config.yaml
n_layer: 10
d_model: 256
n_head: 4
n_kv_head: 1
head_dim: 64
d_mlp: 704
vocab_size: 910
activation: "geglu"
norm: "rmsnorm"
norm_place: "peri"
norm_eps: 1e-05
positions: "rope"
rope_base: 10000.0
rope_fraction: 1.0
qk_norm: false
attn_scale: 0.125
bias: "none"
tie_embeddings: true
parallel_block: false
extras: ["capped logits"]
init: "uniform"
init_std_qkv: 0.0287
init_std_o: 0.00642
init_std_up: 0.0287
init_std_down: 0.00387
optimizer: "muon"
lr: 0.00211
beta1: 0.93
weight_decay: 0.23
lr_head: 0.00699
grad_clip: 1.0
warmup_steps: 200
schedule: "wsd"
decay_fraction: 0.61
decay_shape: "pow"
final_lr_fraction: 0.0
batch_tokens: 32768
seq_len: 256
doc_mask: false
train_tokens: 240200000
steps: 7331
dataset: "wikipedia_en"
MLP neurons of a small language model. Each row is named by its layer, matrix (gate and up: input weights; down: output weights) and neuron, and shows model dimensions 48-175. Each number is 128 + 24 x the weight over its row's rms, rounded and kept within 0 to 255. A neuron's up and down rows have the sign that makes its largest values positive.
After each neuron's rows, "fires after" lists the tokens most often just before its 100 highest values on Wikipedia text that the model never trained on. A number after a token or word is its count.

L3.gate617 [178  74 126 101 120 106 151 159 133 120 110 128 114 148 115 105 130 131 118 113  92 102 123 146 123 146 129 126 146 129 126 143 110 108 112  81 116 117 147 161 136 145 176 150 116  72  78 161 138  96 148 155 133 109 119 131 136 146 165  92 129 142 161  97 147  98 108  89  66 136 128 144 112 150 112 130 133 132  96 131 132 115 126 131 132 133 129 124 143 116 158 161 136 130 167 116 145 138 163 143 124 115 108  99 138 112 178 112 112 140 158 100  88 136 144  96  69 135 146 149 169 123 140  65  90  76 163 139]
L3.up617 [164 117 133  98 124  81 119 135  75  93 128 153 124  76 112  93 132 122  90 164 149  60  86 119  87 173 154 157 129 141 101  98 121 103 134  89 135 147 157 132 146 149  67 129 126 146 147 126 192  87 134 122 157 136 112 150 148 134 131 144 143 122 132 130 141 155 141 107 103 156 133 127 104  97 141 109 135 137 120 119 114 129 110 116 131 133 120 140 147 130 106 135 108 121 135 184 116 141 138 116 148 145 152  72 110  71 106 107 155 155 169 109 112 110 133 120 160 119 127 147 172 109  93 147 140 155 129 132]
L3.down617 [ 76 170 131 124 153 186 139 125 147 134 147  89 106 143 152 172 100 107 146  58 154 130 137 116 150 113 103 141 131 119 129 125 118 109 131 135 187 149 141 140 111 149  77 148 148  78 155 109 125 146 152 147 117 108 137 122 111 100  94  70 146 128 115 142 118 107 112 153 125  90 126 121  66 190 114 146 126 122 121 125 113 166 134 133 136  99 122 164  99 163 128 155 136 130 102  96 115 125 116 121 103 137 145 178 132 164 128 129 149 134 114 138  35  99 144 150  92 146 124 133 108 117 112 155 140 143 106 155]
fires after: " B" 28, " f" 12, ":" 8, " 5" 7, " st" 4

L3.gate316 [134  85 122  85 121 134 108 113 141 130 110 138 149 132 159 132  97 129 115 176 145 128 136  87  80 136 107 133 126 131 112 134 111 133 130  97 125 138 134 118  68 148 146  97 122 130 127 135  96 168 142  99 116 112  90 108 137 103 113 135 140 110 118 123 136  91  95  92 141 118 148 131 126 144 122  98 106 115 119 121 116 153 121 152 114 129 139 137 152 138 102 127 142 132 115 104 138 171 125 146 133 125 103 130 156 121 162 163 137 132  94 130  97 144 153 111 166 202 159 114 141 101 116 140 124 125 126 166]
L3.up316 [133  77 126  98 106 158 156 105 150 116 131 135  70 126 119 143 109 108 141 127 128 143 142 104 135 137  83 105 160 135 165 115 170 165 159 148 147 165 117 147 109 110 131  98 128 105 107 115 131 126 143 130 129 139 125 135 155 132  97 144  94 114  90 146 123  83 125 141 143 138 170 127 150 132  80 143 124 121 125 151 102 172 124 103 104 102 118 140 105 167 109 105 163 127 118 125 127 131 166 131  98 129 151 105 153 133 108  89  65 179 142 188 130 122 119 152 136 190 146 153 103 165  83 149 132 114 103 152]
L3.down316 [181 126 132 125 154 131 116 125  92 140 114 151 134 102 137 137 142 140 157 143 116  98  86 142 134 113 121 131 105 176 134 144 177 131 110 163 157 131 110 104 147 115 118 125 117 118  82 111 115 117 118 146 100 131 125 112 131  99 111 164 106 153 101 102 144 184 122 149 129 115  65 114 135 140 156  94 127  95 135 133 108 139 128 192 118 182 157 122 136 108 119 118  97 113 135 138 123 129 132 143 117 101  81 178 125 109 117 158 162 124 151  60 142 137 132 159 130 107 125 138 145 151 153 154 103 155 110 115]
fires after: " f" 35, " P" 27, "ic" 12, " F" 6

L2.gate362 [194 109 142 126  71 149 101 122 108 112 124 132 131 161 175 124  97 142 149 112 143 145 148 129 146 130  87 123 119 143 158  96 142 116  99 112 104 141 147 169 120 109 112 103 120 150 141 104 149  95 118 149 133  92 136  91 127 105 154  86  82 135 132 139 135  81 140  94 133 138 128 120 157 146 132 141 176 103 111 161 154 100 146 113 128  94 142 152 138 154 156 133  80 110 150 109 107 113 140  56  79 154 124 113 161 145 117 179 152 108 104 107 153 132 127 108 123 114 122 104 127 119 128 158  82 113 125 133]
L2.up362 [130 164 148 126 165 117 120 126 139 126 139 129 138 134 107 155 144 133 129 138 116 118 113 148 147 162 116 168 117  98 141  98 120 145 117 158 137 126 133 165 103 134 103 152  90 164 109  87 148  98 112 129 127 142 150 101 119 161 164 146  67 150 156 126 124 137 144 113 128 172 141 111 128 112 132 142 124 127 154 128 148 122 163  78 151 158 185 105 168 149 131 169 117 106 117 153  78 117  82 122 107 133 146 155 148 131 128 130 119 143 135 124 157 131  97 118 141 143 152 132 137 169 103 139 129 149 171 111]
L2.down362 [122  79 126 144  93 153 109  99 117 140 133 159 117 145 137 126 121 118 123 116 125 124 118 133 123 117 113 126 150 134 136  96 133  97 153 108 125 146  95  90 148  91 126  98 158 135 186 165 117 101 136 124 134 119 131 162 130 105 128 120 128 137 100 130  75  88 128 112 115 102 138 118 147 160 115 113 152 125 134 155 135 158 110 119  93 121  82 135 111 109 137 113  95 165 128 125 186 141 163  96 118 140 128 137 105 127 139 133 119 111 131  92  98 125 174 141  97 122 108 121 116  59 157 131 122 109  87 166]
fires after: " R" 12, " 3" 12, " L" 10, " 1" 6, "o" 5, " 4" 5

L2.gate65 [114 115 149 130 191 140 121 116 126 117 145 155 119 164 141 149 137 184 136 139 165 121 139 119  92  85 120 119 141  97 155 152 117 154 102 103 135 122 131 126  79  85 148 133 117 110 115 162 138 141 173 120 147 115 123 142 159 124 153  99 144 139  76 136 128 166  96 145 112 100 136 123 127  93 119 114 117  78  78 123 157 110 105 133  96 147  95 115 116 175 120 154 127 136 135 161  99 106 153 105  95 116 103 116  94 135 147 148 154 106 167 114  86 137 147 141 118 142 107 127 156 157 124 132  77 138  97 127]
L2.up65 [117 103 116  91 143 138 123 152 121 136 115 139 113 146 130 133 161 124 116 129 124 124 138 112 112 115 110 108  96 191 133 124 103 104 145 126  90 116 110 119 145 117 124  91 124 126 100 133 138  65 117 101 147 142 133 188  88 129 136 130 139 126 132 127 109 114 109 166 103 120 172 126 176 100 128 162 157  90 125 140 139 146 119 113 151 114  96 145 171 122 123  81 174 113 114 109 114 131 143  94 110  87  96 142 116 132 128 127 117 128  75 170  91 141 112 115 141 159 152 133 146 136 110 121 134 108  95  77]
L2.down65 [112 132 111 131  89 109 139  75  84 154 122 124  98 125 134  82 116 152 110 101 125 139 109 144 142 159 105 118 138  82  81 126 166 116 122 137 173 121 190  82 138 146 116 150 111 106 143 138 120 161  76 134 104 134 110  95 129 129 127 107 153 128 117 156 120 125 152 104 141  87 108 135  87 125 128 105 108 146 127 115 104 111  80 177 137 153 143 148 105 135 132 142  66 168 111 155 166 117 126 116 155 138 147  82 129 115 126 106 154 107 129  98 132 112 141 132 139 121 135 133 106 130 157 146 105 158 142 161]
fires after: "e" 17, " f" 17, "ild" 14, "f" 13, ")" 12, " F" 9

L2.gate699 [132  83 170 106 128 139 125  91 129 141  97 142 106  84 137 122  95 145 144 112  94 127  63  91 111 125 125 137 180 159 130 101 129  96 152 167 114  79 102 147 141 158  96 142 115  91 139 123 187 204 117  82 146 113 161 104 137 145 108  99 110 138 144 114 122  96 141 140 148 110 122 115 100 155 123 139 104 124 126 120 123 127 108 123 142 127 144 136 160 151 150 113  94 112 100 133 138 113 126 117 137 112  79 120 148 130 123 136 112 150 130 126 121 161 151 128 101 125  65  92 118 156 140 120  95 118 101 146]
L2.up699 [124  99 111 128 166 127  98 162  90 112 133 118 161 104 144 122 143  99 132 135 124 156 118 119 120 163 139 105 117 113 127 126 146  93 159  96 178 120  89 184 132 139 143  88 112 158 120 133 116 143 124 102 190  76 125 130 138 124  82 136 137 139 140 136 126 167 123  98 122 112 139 122 148  84 142 118 181 101 159 104  92 169  97 107 122 124 142 156 151  97 119 126 153  98 158 152 152 174 186 172 133 135  98 128 113 131 104 169 113 117 141 120 142 123 123 104 110  82 102 131 141 174 133 122 115 106 148 134]
L2.down699 [117 127 136 125 150 123 134 118 177 185 138 121  99 128 125 147 112 179 136 112 137  95 161 139 112 100 132 126 136 140 118 127 141 120 145 150 162 142 140  86 125 170 117 131 116 111 100 120 164 145 107 151  93 137 127 132 110  86 101  94 108 139 153 133 118  84 142 141 152 125 129 126  98 134 159 121 105 150 143 159 141 133 134 134 164 108 114 104  86 144 115 147  63 134 127  95 108  89 100 101 136 140 128 161 111 113  98  75 122 162 106 150  98 131 120 138 154 167 103 117 113  87  80 153 136 107 116 153]
fires after: " f" 40, " w" 17, " F" 14, " W" 12, " st" 5

L7.gate131 [ 86  92  94 185 146 135 152 158 158 151 131 119 149 115 112 133 182 149 112 132 101 130 116 101 123 114 137 121 143 110 152 124 132 118 159 154 109  89 120 122 127 123 134 111  82 133 163 103  99  89 106 142 123 177 171 129 103 134 134 131  95 117 116 153 121 112 115 130 139 113 155 128 109 113 150  98 137 121 120 101 122  94 117 168 138 179 106 149 142  95 149 117 137 149 145 122 118 135  96  88 150 143 112 171 159 142 142  81  99 121 114 105 120  78 140 117 123 128 146 108 110 129 115 116 171 122  88 119]
L7.up131 [144 118  94 114 138 144 123  85 130 119  82 143 116 160 146 140 104 124 142 135 116 153 121 101 143 143 118 194  80 143 151 151  74  95 168 160  75 129  93 161 139 154 107 126 149 150 153 101 128 100 157 118 109 117  86 156 122  92 112 152 164 129 140  86 142 144  65 144 125 120 169 123 174 130 142 151 113  99 154 166 108 118 141 113 103 137 129 124 158 125 126  81 148 112 140 143 151 141 142  89  85 156 113 147 113 141 108 130 130  59  78 161 137 133  88  90 167 136 125 126  90 137 118  95 131 130 165 154]
L7.down131 [137 138 152 169 120 157 137 131 152 168 129  92 112 145 115 123 163 158 146 120 138 108 114 118  89 139 134 118 116 129 139 133 124 117 136 115 134 131 137 123 125  66 135  97 120 111 129  86 124 146 139  77 145 110 124 112  95 154 120 151 103 109 161 189 124 111 121  89 146 106 169 145  70 103 107 131 160 139 173  99 126 118  48 153 111 105 131 138 154  99 109 170 112 106 108 117 136 106 111 124 125 137 170 138 126 137 124 161 126 130 132 131 151 128 174 115  92 129 136 132 117 149  93 162 147 118 161 121]
fires after: "f" 12, "e" 10, "ou" 8, "o" 8, "g" 8, "h" 7

L2.gate86 [134 109 133 155 169 122 162 120 152 128 133 166  89 147 127 100  97 156 104 155 131 143 102 128 130 167 118 154 161 115 148 107 145 108 157 104  98 163 138 152 140 105 154 159 130 138 149 119  96 179  91 147  99 156 114 114 138 125 140 114 140 125 113 125 179 135 103 152 137 119 133  93 126 119 136 135 135 174 136 128 132 165  97 147 123 158 110 131 131 141 110 113 113 117 127 142 143 142 158  79 102 134 143 179 102 168 188 104 115 164 144 108 121 123 122 115 118 142 158 209 142 127 210 115 118  83 103 115]
L2.up86 [136 111 108 136 163 108 141 106  87 103 132 164 159 117 146 126 121 133  96 151 114 102 124 169  88 127 186 133 168  98 116 137  78 108 115 114 128 145 145 155 173 111  96 100  97  99 147 107 109 129 149 119 125 109  99 120 124 166 149 136  99 103 116 160 130 127 129 161 110 109 129  95  92 124 135 121  93 185  98 152  89 108 109 108 139 143 134 125 126 164 107 159 130 151 127 137 144 122 159 157  95 143 139 123 143  89 135 103 136 150  69 115 144 142 123 180 136 135 117  98 118  86 128 151 156  86 114 138]
L2.down86 [123 101  79 164 101 119  93 123 150  97 120  51 123 114 148 135 177  90 141 110 150 133 120 106 172  73 104 113 129 131 139 124 200 141 143 152 117 173  80 140 101 105 178 123 119 119 116 128 138  70 110 155 121 127 162 149 147 114 143 161 138 158 141 132 104  95 130 131 130  96 155 152 105 108 130 143 138 117 158 134 118 144 143 122 129 115 147 132 102 108 147 112 120 138 119 117 115 120 109 131 153 150 136 117 125 118 127 150 130 117 137 161 153  89 114 108 117 142 145 116 143 176  97 162 124 136 129  94]
fires after: " the" 18, " 1" 17, "it" 13, " The" 5, " 5" 4

L3.gate137 [135 133 142 130  94 163 109 118 143 141 103 137 145 118 117 146 131 142 126 129 117 115 152 114 130 127 113 121 130 151 118 114 116 142 107 143 104 126 132 121 169 142 172 142  83  86 143 140 106 166  99 115 154 117 128 151 112 143 102 179 145 131 113 131 108 160  57 104 118 158 122  91 131 162 145 170 121 105 113 114  73 106 129 123 118 135 108 164  93 101 153 123 146 108 136  79  89 138 118 124 122  82 132 110 132 130 103 118 147 117  83 150  96 132 124  95 168 161 126 115 139 115 122 108  72  77 113 144]
L3.up137 [135 115 129 105 101 129 124 126 159 151 121 132  95 144 118 139 134 101 153 140 154 136 137 116 134 176 146 109 100 154 149 191 131 136  96 154 148 174 118 131 125 138 129 120  97 104 109 142  99 136 118 141 145 123 173 129 119 172 117 112 108  93 109 120 154 108 160 149 121 122 150 115 109 147 138  97  99 136 152  90 134 171 102 124 126  74  93 143  76 120 128 118  94 128 127 122 117 150 169  82 155 160 157 147 107 162 118 194 170 158 130 102 135 103 110 112 129 138 152 160 138 162 129 118 127 118 123 114]
L3.down137 [ 87  93  98 108 105 114 133  98 131 150 134 142 143 129 196  85 147 121 137  66 135 175 148 144  79  98 150 147 148 111  93 155 133  72 116 119 119 130 135 103 131 142 150 145 137 135 139 116 117 118 139 107 105 116 102  91 144 130 121 134 178 137 161 125 130 105 134  86 153 155 143 156 117 139 102 125 118 109 132 145 140  97 143 182 133 138 179 110 170 137 133 168 127 104 123 152 166 133 116 157 119 122 101 118 127 162 109 120 145 112 144 154  95 164 148 115 161  97 122 111 137 149 144 164  95 168 156 136]
fires after: " N" 33, "ther" 9, "." 7, "N" 6, "ational" 6

L3.gate54 [125  95 118 102 182 156 130 119  95 152 172 132 146 108 107 111 141 151 128 130  91 132 114 109 141 137  91  74 150 113 117  91 145 127 112 130 117  98 158 112 140 134 129 142 108  93 120 105 114 171 152 140 126 132 165 169 165 134 122 133 143 113 145 141 128  84 109 126 133 108  56 123 171 109  79 146 127 126 137 135 158 124 118  77 106 135  65 189 120 114 114 131 132  97 103 147 143 167  92 144 134 101 110 135 140 126 108 128 130 155 145 123 145 129 115  86 160 188 152 122 139  76 108 131 117 105 152 162]
L3.up54 [ 90 142 145 138 119  93 135 134  97  95 130 117 145 123 110 148 131 185 108  98 116 131 131 130 132 143 140 155 183 127 105 135 151 103 151  86 145 162 112 115 125 109 151 105 156 176 130 162 149 150 127 118 148 118 156  76 135 102 142 146 155 157 146 160 107 124 110 120 121 151 105 121  81 109 141 128 123 170 133 128 157 136 154 101 150 113  80 134 144 119 191  96 116 116  95 116 130 116 102 123  91 139 159 128 117 134 148 104 156 144 114 136 134  99  99 182 132 140 137 105 164 124 154 155 111 102 144 119]
L3.down54 [142  65 100 129 138 132 114 102 150 155 172 126  92 134 129 131  93 121 147 188 105  62 161 200 105 115 126 146  67 132 146 129  77 146 111 126 112 110 121 140 130 180 109 159 102 117 110 131 116 112 129 131 123 139 109 156 141 141 111 126 146 115 111 132 158 142 103 178 137  87 136 175 171  88 112  82 122 138 118 126 146 115 130 120 143 130 145 135 157 112 120 105 171 137 154 163 108 110 137  99 139 120 151 135 152 138 120 125 124  97 156 158 140 166 141  81  98 133 111 122 140 112 130  96 140 136  78 162]
fires after: " includ" 29, " as" 25, "os" 14, "y" 13, " V" 6

L3.gate180 [120 108 123 117 120 172 172 111 147 148 161 153  89  86 101 106 105 130 193  95 116  89 116 184 152 121 148 148  98 123 151 135 133 119 135 168 127 144  50 110 109  80 144 150 114 150 162 105 196 114 120  97 121 131 132 124 110 152 130 147 117 109  91 119 148  93 106 157  96 117 154 143 134 175 157 129 122 116 132 138 146 123  91 139 134 120 114 119 108 140 160 142 138 117 123 133  80 125 117  80  97 117  76 116 103 133 152 133 100  82 128 129 126 164 145 125 117  92 150  91 139 117  68 110 106 127 166  91]
L3.up180 [117 160 149 135 115 137 168 100 135 164 112 120 123 115 164 127 148 168 120 142 104 157 102 128 136  88  94  79 107 151 158  98 141 140  87 131 132 154 146 137 119  92 128 129 128 134 137 135 104 134  98 151 108 100 136 161 141 134  80 122 153 120 147 127 111 123  94 151 124 104 118 127 130 113 125 110 113 123 143 136 133 144 130 117 103 139 121 155 146 154 133 175 102 130 175 109 101 134 128 142  83 116 135 121 115 145 122 118  91 145 112  94 127 121  91 127 127  81 123 103 132 144 123 160 111 148  96  91]
L3.down180 [127 139 102 131 133 124  78 131 125  83 123 106 107 163 109 158 134  64 118 128 193 116 158 106 126 135 112 187  96 174 110 148 115 120 135  91 116 132 150 126 141 143  87 137 142 129 105 183 105 120 137 138  90 128 102 162 104 113 142 134 113 122 110 118 153 155 138 118 175 137 144  97 133 102 131 144  99 103 123  90 101 125 127 117 121 144 130 138 150 107 149 102 208 139 103 114 114 151 120 137 171 127 160 157 160 151 133 126 155 121 143 113 117 156 134 124 164 172 142 127 105 120 134 118 150 147 148 157]
fires after: "\n" 40, " (" 10, "-" 9, "N" 7, " n" 6, "{" 4

L3.gate513 [101 133 112 105 128 165 110  96 126 142 130 121 143 116 125 136 128 102 149 132 177 140 129 131  91 131 120 107 123 134 125 105 124 177 143 122 132  95 108 169 113  79 125 170 133 125 175 102 158 103 135 135 135 125 117 110 117 123 123  94  77 109 115 119 140 140 153 148 108 123 128 150 153 129  90 101 115 115 120  59  81 156 113 121 191 102 123 193 140 137 137 207 115 141 168 137 114  87 108 105 117 111 132 116  99 121 137 149 145 172 177 121 154 109 123  79 116 101 144 109  91 109 114 148 132 130 100 132]
L3.up513 [ 69 139 109 150  81 178 141 103 118 118 125  98 138 125 139 101 117 139 103 117 131 128 159 150 128  92 122 156 122 129 130 151 169 108 136 122 101 170 124 135 102 114  93 111 114  91 192 137 139 134 135 136 162  88 126 133  69 111 190 157  96 100 122  96 130 158  88 143 139  82 139 107 123 126 115 168 116 141 158  87  96 138  85  92 133  96 116 130 139 118  98 172 137 171 160 120 101 133 121 160 112 123 111 128 117 146 141 157 147 135 146 107  93 109 122 115 125 142 147 123 139  87 143 133 161  79 124  80]
L3.down513 [181 109 115 122 159 114 116 179 131 138 122 116 136 100 122 122 124 114  85  96  94 150 185 120 175 114 137 119 111 151 135 172 114 122 135 108 130 120 138 111 106 108 110 131 144 147  80 121 151 123 115 122 128 161 124 133 141 139 109  72 118 148 117 157 122 133  93 150 135 207 140 150 140 160 145 120 133 101 162 130 136 130 144 135 145 115 144 141 109 144 139  59 156 115  80 119 133 147 167 159 176 125 139 109 132  99 117  93 113 130 156 169 112 109 122 103 144 151 103 146 145  77 122 135  91 151 157 126]
fires after: "\n" 29, " in" 11, " (" 8, " and" 6, " |" 6, "," 6

L7.gate648 [155 124 103  85 117 139 164 128 139 153 151  95 122 105 151 173  97 132 156 121 117 165 139 147 115 143  93 112 142 136  87 163 173 149 103  92 119 136 115 100 150 144 142  80 123  98  84 117 161 134 123 139 120 114 113 141 153 139 135 148 106 128 142 133 141 122 148 124  80 145 102 147 124 173 122 126 159 112 111  96 121 167 139 128 129 108 110 155 102  87 184 112 147 147  87 183  94 135 117 130 128 124 122 111  94 163 106 155 106 163 137 113  86 133 140 159 143 139 149 169 129 158 133 183 114 162 145 163]
L7.up648 [132 112 118 142 121 135 143 131 127 138 129 140  92 144 125 146 132 110 153 151 158 166 159 139 135 115 117 145 148 103 117  99 113 120 137 124  94  82 103 125 148 116 174 115  63  84 116 179 123 125 114 116 116 110 116 139  94 101 108 154 174 155 126 115 115 112 184 104 118 156 125 153 141 100 110 138 131 134 178 110 135  87  96 150 120 177 110  72 102 134 190 155 127 114  84 100 114 161 133 100  97 140 123 110  98  86 133 114 144 122 100  91 119 162 133 112 128 157 127 120 148 112 135 109 130 162 121 106]
L7.down648 [177 103 102 134 171 136 122 152 116 137 118 126 128 106 137 153 110 127 124 155 143 105 130 162 146 136 104 103  81 105 108 123 109 135  98 124 141  89 137 123 111  87 113  68 134 108 157 116 123 130 108 128 100 131 109 114 106 137 129 121  94 114 145 172 121 102 118 131 162 138 124 117 128  98  80 126 124 145  69 143 149 128  76 152 155  94 139 122 119 130 139 118 124  77 119 151 134 157  93 123 131 138 108 159 142 150 134 163 184 131 152 154 143 123 115 145 113 108 125 116  81  72  97 139  83 114 118 102]
fires after: " N" 18, " F" 11, " St" 9, "C" 7, "S" 5

L3.gate418 [196 122 103 140 134 113 139  85 134 144 153 130 151  98 132 128 139 149 120 105 119 173 105 107 100 137 123 122 161 109 114 164 131 185  86 101 131  77  89 156 124 153 114 131 167 127 129 142 170 118 116 130 145 159 169 153 113 124 120 140 148 181 125 133 137 109 118 133 125 138 149 126  89 116 129  88 152 133  96 116 161 121 158 120 139 142 141 132 121 133 131 130 140 142 156 130 135 117 140 127 119 155 142 109  98 117 134 186 194 146 107 113 129  73  90  82 161 139 116 141 156 105 165 101 107 106 129 120]
L3.up418 [135 146 101 121 125 136 127 138 150 121 153 112 150 124 165 156 139 131 157 134 118 104 103  90 125  87 159 157 120 126 158  96 118 135 131  91 161 107 106  84 126 118 158 161  93 121 119 133 151 171 167 142 119 111 156  92 160 123 141 126 142 127 131 118 130 127 142 130 157 128  94 167 100 149 120 145 114  84 140  94 146 107 130 117 146  92 166 155 130 102 142 153 129 115 129  96 134 131 196 142 114 105 149  88 160 128 125 141 106 178  98 143 144 134  99 116  83 101 134 106  66 177  86 133 143 145 143 170]
L3.down418 [118 104 159 145 122 126 178 122  72 118 103 149 128 101  96  96  76 104 122 165 117 113 143 159 134 145 142 144 125 115 137 120 120  78 124 176 123 113 119 126 141 129 137 133 127 153 197  99 124 130 119 155 112 108  94 108 116 104 117 166 132 129 146  64 109 105 157 106 152 146 145 133 134 120 154  89  99 172 162 179 135 150 143 132  97 134  79 120 129  94 115 173 161 124 144 113 151 155  97 152 139 142  99 149 143  99 154 128 119 103 174 136 149 135 144 126 181 152 133 119 150 126 160 108 170  86 111 124]
fires after: " W" 18, " S" 12, " H" 8, " e" 7, "t" 5, " v" 5

L2.gate128 [108 112 128 138 164 144 125 101 123 130 165 166 143 103 139 175 157 120 172 101 102 139 152 139 128 150 140 134 106  75  75 173  99 117 137 143 127 100 158 137 122  99 119 155 116 143 149 170 123 146 144 158  91 167  89 149 135 108 124 111 108 120 125 201 152 136  98 100 147 101 162 103 134 157 162 146 121 134 130  82  68 146 173 115 146 113 180  81 113 129 103 125  89 135  97 117 110 120 122 121 144 135 126  93 134 142 143 142 150 128 133 141  97 128 118 139 112  73  93 115 116  99 121 151 141 153 130 122]
L2.up128 [140  99 105 110 117 115  79 152 148  97 130 134 160 104 157 113 106 126 149 107 101 130 113 141 145 115 166 123 103  92  83 151 111  95 180 155 143 128 158 130  83 141 146 143 121 124 114 156 131 163 128 163 130 110 117 124 127  61 123 156 142 125 104 155 181  65  81 117 147 103 124 139  87 151 106 158 123  98 115  79  74 114 141 107 139 124 144 104  71 134 100 158 131 119  98 151 114 123 145 101 158  93 119  86 116 137 113 109 147 152 143 148 125 148 119 117 138  61  98 122 119  95 142 169 129 130 126 121]
L2.down128 [123 131 125 111 109 108 136 133 150 113 123 122  87 132 127 143 136 114 126 163 128  82 120 100 108 142 131 108 150 125 174  42 127 132 148 122 139 139 139 119 135 171  95 133 168 169 140  93 129 124 108  98 153 105 126 148 147 129 137 154 135 140 106  73 158 148 172 128 144 135 102 126 104  98 158 135 131 127 166 155 156 133 106 103 120 133 109 122 119 122 127 149 148 102 210 139 161 151 107 146 128 151 122 115 126 109 135 151 120 150 169 157 148 118 111 119 108 165 154 122  94  99 124 119 112 115  60 118]
fires after: " N" 19, " n" 19, " s" 16, " H" 16, " S" 15, " h" 7

L2.gate20 [ 92  81 132 161  70  87 135 107  79 145  92 108 139 139 132 103 151 111 143 106 123 108 119 151 132 140  98  79 138 148  94  98 175 126 136 147 140 126  98 142 137 157 120 150  75 119 138 112 114 149 145 153 154 140 121 122 107 149 102 153  90 114 118 127 153 141 121 119 162 119 129 102 164 121 122 119 119 111 127  99  76 154 110 139 147 124 132 133 151 162 112 154 130 140 154 154 204 168 187 147 124 128 139 116  98 131 127 123 107 159 123  77 154 138 122 118  94  97 121 131 148 158 146 121 147 123  92 132]
L2.up20 [127  84 118 145  92 101 130 149 124 138 111 138 124 105 129 106 141 139 119 110 136 149 144 126 121 135 122  98 106 148  99 102 136 103 119 122 160 137 108 148 106 143 118 122 106 115 143 139 126 156 153 107 148 158 134 124 177 122 103 153 145  78 158 114 123 161 145 109 184 124 137 138 157  99  71 120  55 123 102 151  83 148 106 157 119  85 115 117 108 101 113 128 169 111 104  97 169 174 152 159 135 155 132 194  99 163 115 108 172 145 174 102 122 164 134 122 113 108  98 123 136 163 142 138 110 108 104 126]
L2.down20 [122 174 141 120 157 115 108 108 102 126 114 137 121 109 130 117  86 103 105 157 145 153 127 130  96 143 147 126 136 147 144 159 119 167 172 108 131 123 119 104 108 123 135 110 128 140  74  84 129 108 133 122 121 147 114 105  84 139 163 115 160 147 109 123 140  87 113 163  83 150  96 148  81 142 183 106 129 145 121 140 129 121 166 100 130 124 139 152 169 142 150 108 104 103 115 121  78  86 134  75 122 101 122 110 178 108 170 133 118  82 128 124 124 150 148 156 118 163 130 121 102 120 134 179 124 151 142 134]
fires after: " re" 14, "," 13, " in" 10, "c" 8, " an" 7, " ch" 5

L2.gate126 [133 115 140 138 114 119 106 157 133 106 126 104 130 151 111 112 141 152  93 111 167  94  98 102 130 141 118 171 139 125 131 124 144 105 161 164 102 147 136 125 136 120 136 182 176 108 129 140 116 133 117 116 146 153  75 133 112 118 131 111  90  95  73 120 118 102 177 140 130 155 158 141 144 124 147 103 109 128 148 116 172 131 112 136 101 138 160 139 107 110  96 128 110 109 152 103 134 123 112 175 137 121 136 129 115 173  96 119 113 161 169 127  92 146 106 139 122 132 119 167 146 132 115  90 126 108 164  84]
L2.up126 [122 152 105  96 157 127 179 120 130 127 151 131 148  96 161 129  98  94 156 153  87 132 125 148 134 150 115  61  99 126 130 138 124 142 142 110 111 114 139 152  94 163 163 114 125 184 112 133 145 115 140 128 123 118 135 110 149 153 149 141 146 108 116 166 137 107 115  90 104 116  93 126 146 112 144 114  88 111 123 153  90 120 136 112 115 132 150 123 130 143 130 122 140 164 156 142 135 132 114 124 171 133 114 156 132 129 136  96 157 103  71 132 135 106 154  94 124 100 110  95  85 164 156 147 162 131 101 156]
L2.down126 [123 114 130 151 126 119 123  87 178  95 140  94 116 119 128 117 137 130 150 121 114 110 121 152 171  88 113 160 139 128 128 133 134 132 121 141 135 140 107 146 140  70 153 112 153 136 163 115 121 117 154 105 146 127 105 149 132  67 186  83  93 128  80 132  98 102 130 189 132 163 167 129 144 147 130 121 122 129 159 117 164 169 108 126 104 163 113 156 146 110 116 115  75 121 129 114 113 105 103  98 131 100 149 133  94 127 126 116 151 125 150 141  94 142 138 165 108 203 143 151 143 118 105 149 135 102 141 103]
fires after: "," 22, " the" 18, " and" 12, " The" 5, " by" 4

L3.gate508 [134 129 131 134 142 130 100 141 148 116 122 127 172 132 106  79 170 143 103 144 197 112 155 128 147  85 149  97 117  92 107 128 142 156 130 114 123 104 132 141 140 137 162 142  87 101  92 113 140 123 117 134 198 157 173 118 130 121 110 147 148 137 142  99 166 138 123  93 151 121 140 125 114 117 129  55 133 114 109 129 127 149 136 108 126 124 115 126 157 124 139 143 119 146 132 104 143 115 101 126  70 122 131 126 121 145  99 160  96  79 142 129 134 160 141  85 147 118 113 167 120 142 163 152 146 124 138 179]
L3.up508 [118 143  99 149 109 123 118 166 155 157 158 171 139 103 147  85 129 167 172 140 133 114 161 141 157 125  97 109 150 151 154 145 114 127  94 157 171 117 130 135 137 111 135 132 113 105 119 107 138 131 119 130 169 195 136 134 120 119 162 106 141 155 143 124 113  97 155 170 177 142 144 100 139 101  90 133 110 112 133 132 133 126 167 110 146 116 122  94 169 121 142 137 126 158 126  94  84 139 119 135 112 104 153 123 146 131 145 172 100 124 153 192 119 134 144  95 133 136 135 101 121 144  97 121 161 147 107  92]
L3.down508 [105 115 100 164  89 137 142 120 133 117 146 126 126 116 121 127 142 103 127 159 109  83 155 107 135 146 125 126 135 121 139 147 163  86 133 115 168 154 121  97 118  95 120 110 164 102 179 134 115 132 144  97 159  72 106 116 135 158 115 109 106 119 100 128  85 152 131  91 117 105 120 175 105 131 102 117 114 133  82  85 177 159 101 119 157 132 116 137 102 188 100 123 108  84 143 186 143 143 120 125 164 153 153 104 146 144 134 140 123 157 113  82  96 159 124 153 101 113  83 148 155 107 168 135 130 103 125 116]
fires after: " 2" 19, " 3" 15, " 4" 15, "h" 5, " v" 4, " 12" 4